{
  "n_layer": 10,
  "qk_norm": false,
  "attn_scale": 0.177,
  "tie_embeddings": true,
  "init_std_up": 0.0338,
  "lr_mult_qkv": 0.7,
  "beta1": 0.9,
  "lr_head": 0.00734,
  "grad_clip": 1.0,
  "final_lr_fraction": 0.0,
  "batch_tokens": 131072,
  "seq_len": 512,
  "doc_mask": true,
  "z_loss": 0.0001,
  "steps": 4862
}
MLP neurons of a small language model. Each row is named by its layer, matrix (up: input weights) and neuron, and shows model dimensions 0-63. Each number is 128 + 24 x the weight over its row's rms, rounded and kept within 0 to 255.
Before each neuron's rows, "fires in" lists the words (lower case) most often at its 100 highest values on Wikipedia text that the model never trained on; "fires on" lists the tokens most often at its 100 highest values on Wikipedia text that the model never trained on.

fires in: "as"
fires on: " as"
L2.up151 [115 173  80 114 113 141 138 147  89 166 113  91 136 146 134  82 135 155 159 128 159 126 113 126 138 147 147 148 173 140 120 151 109 163  95 126 117  83 101 102 114 111 130 109 108 107 130 132 134  89 117 141 110 113 150 157 131 102  91 171 123 109 111 131]

fires in: "they", "then", "these"
fires on: "y", "n", "se"
L5.up139 [131 101 127 135 112 119 120  70 122 125 128 149  73 145 142 142 122 111 193 138 121 126  87 129 116 114  70  89 126 109 140  86 133 149 111 147 141  91 150 133 161 120 108 128 137 101  98 148 128 142 147 129 146 134 106 161 138 107 107 196 125 119  91  93]

fires in: "a", "households", "part", "appointed", "worked"
fires on: " a", "house", " post", " part", " se", " work"
L5.up374 [131 129 146 133 147 107 114 101 117 109 163 138 131 143 137 143 119 119  83  88 143 144 131 116 136 141 136 143 150 130 137 115 129 119 114 104 119 142 110  96 120 145  89 109  86 146  71 158 160 128 116 136 102 152 127 132 108 133 136 139 128 122 141  67]

fires in: "chinese", "later", "material", "materials", "charges", "chicago"
fires on: "ine", "ter", " later", "chi", "tic", "ic"
L4.up605 [129 136 111 137 105 155 120  95 154 127 117 106 143 126 137 132 166 149 155 129 138 150 134 135 110 131 116 150 150 123 154 125 147 141 180 150 106 160 161 135 106 176 107 175 147 119 117 106 107  99 113 164 160 107 116 101 156 124 119 178 138 108 132 100]

fires in: "with", "vocals", "rebels", "rebel"
fires on: " with", "b", "c", "el", "on"
L5.up922 [122 154 134 146 160 140  99 122 130 136 144 129 165 126 130  64 136 146  93 118 107 131 141 132 148 130 120 157 130 119 128 150 115 159 107  76 155 147 124  89 123 100 170 136  94 132 140 108 130 101 116  90 102  98 151 134 126 117 156 142  73 112 137  98]

fires in: "his", "a", "its", "her"
fires on: " his", " a", " its", " His", " her"
L4.up432 [ 98 120 115 148 140 155 116 129 109 119 154 137 132 138 106 119 146 126 106  86 102 158 147 115 132 132 158 167 158 135 146  87 119 139 125 121 134 134 144 118 140 133 144  97 116 115 161 159 145 129  97 140  90 166 136 118 134 141 188 158 173 125 143 128]

fires in: "1", "3", "2", "seven"
fires on: " 1", " 2", " 3", "ven", "ight", "1"
L2.up729 [ 97 144 126 161 116 110 128 117 117 139 153 158 146 138 143 155 103 137 169 119 149 147 139 142 154 116 152 127 157 131 109 134 120 145 168 131 171  95 107 137 131 156 137 141 175 155  79 118 107 147 135 143 135 127  94 129 126 109 113 148 145 124  83 126]

fires in: "where", "at", "like", "goin", "computer", "with"
fires on: " comp", " where", " at", " like", " Go", " with"
L2.up541 [122 140 112 153 107 168 114 135 102 145 113 116 156  89 126 105 154 142 111  93 162 119 133 165  99 107 137 139 131 134 112 135 132 177 119  65 144 135 120  86  86 140  83  98 176  91 106 148 122  96 142 114 138 177 146 163 122 121 126 131 127 133 146 113]

fires in: "not", "called", "named"
fires on: " not", " called", " po", " named", " Po"
L2.up433 [113 177  96 133 152 152 114 163 107 116 159 122 130 150 117 133 140 124 108 140 131 118 142 137  89 163  94 108 114 107 115 140 124 163 204 138 123 120 127  79 102 150 100 112 120 125 166 168  96 102  93  83  85 114  89 121  97 114 150 166 121 150 114 128]

fires in: "as"
fires on: " as", " As", " sp", " Cha", " p"
L2.up3 [121 135 127 122  65 112 109 142 116  92 118 110 104 106 106 154 123 119 111 137 101 140 145 168 155 141 132 131 150 154 114 132 132 156 161 155 155 128 150 138 101  98 167 102 136 102 133  98  98 133 112 118  96 111 126 144 169 127 122  74 140 104 124 177]

fires in: "would", "festival", "or", "be", "t", "next"
fires on: " would", "t", " or", "iv", "w", " be"
L4.up802 [134  87 181 131 170 132 118 127 163 120 146 143 137 144 123 139 144 147  73 147 114 150 128 133  92 133 130 149  89 121  98 127 119 196 120 116 164 144 144 137 130 131 137 127 178 116 136 147 116 135 124  99 109 183  90 107  81 156 120 155 155 108 147  94]

fires in: "also", "as", "has", "became", "townsville", "city"
fires on: " also", " as", " has", " became", " City", "ville"
L2.up534 [133 130 129 161  70 147 177 118 144 133 154 107 131 110 140  84 126 122 115 151 105 102 107 100 121 138  91 127 160 131 147 135 121 132 154 104 154 131 164 124 102  80 125 110 123 101 125 117 144 154  97  94 105 127  95 106 144 125 126  85 145 123 149 112]

fires in: "is", "was", "would", "god", "are", "were"
fires on: " is", " was", "d", " would", " are", " do"
L2.up255 [146 127 103 132 101 145 106 104 117 147 107 155 115 127 140 112 132 134  80 133 119 124  90 146 140 124  83 136 154 161 141 113 130  90  88 124 132  92 124 130 131 151 102 153 139 149 134  81 103 103 138 134 137 150 138  94 139 118 153 166 117 137 154 123]

fires in: "of", "health", "motorised", "removed"
fires on: " of", "al", "tor", "er", "ved"
L4.up681 [141  99 103  85  75 141 141 113  98  95 139 160  73 140 123 143 191 103 109 107 123 130 159  92 155 135 135 131 113  95 111 125 157 100 112 122 138 174 136 107 127 143 113 156 124 140 137 116 134 110 126 112 108 151 132 141 114 166 133 134 130 107 103 110]

fires in: "be", "new", "own", "serve", "became", "were"
fires on: " be", " new", " own", "serve", "mu"
L4.up177 [128 140 139 126 115 162 167 113 105 208 105 170 134 144 116 119 108  95 129 122 115 166 105 120 110 123 106 189 156  92  83 143 134 144 135 104 159 117  84 131 139 146  99 150 123 122 113 127 125 172 137  81  99 134 128  92 144 136 104 164 126 118 116  75]

fires in: "his", "league"
fires on: " his", "gue"
L4.up117 [169 156 154 136 113 154 128  55 120 151 110 123 127 151 155 134 110 136  85 106 152 117 169 133 106 143 118 136 119 151  75 134 154 110 145 134  98 109 137 119 138 126  75 128 116 124 145 125 166 172 156 131 134 145 142 158 141 122 161 140 210 136 135 135]

fires in: "his", "footballer", "at", "university", "football", "an"
fires on: " football", " his", " at", " University", " an", "by"
L2.up769 [146 150 129 156 127 129 113 152 138 133 132 105 110 103 174 117 104 144 129  47 121 121 119 146 120 126 153 147 137 119 160 158 123 115 113 105 135 114 136 103 144 102 129 141  81 115  99 113 186 147 126 165 134 105 145 146 129 111 141 193 146 141  92 118]

fires in: "an", "any", "be"
fires on: " an", " An", " be"
L2.up508 [174 110 120 113 142 121 115 113 117 112 155 179 121 117 142 124 152 156 104 108 140  86  80 134 158 134 110 131 133 139 102 142 156 164 159 136 123 109  91 155 125 153  99  99  88 140 118 110 113 138 101 119 132 173 106 108 134 129 159 136 157 145 106 112]

fires in: "as", "there", "however", "they", "for", "although"
fires on: "re", " As", "ver", "y", "ly", " as"
L5.up38 [160 104 140 129  97 145 116 115 123 132 145 158 104 137 106 140 126 130 117 120  99 100 149 112 140 119 113 134 139 120 138 145 182 120 115  96 146 154 151 166 148 122  89 161 108 111 129 154 108  83 133 183 111 124 123 107 134 147  96 143 122 116 132  88]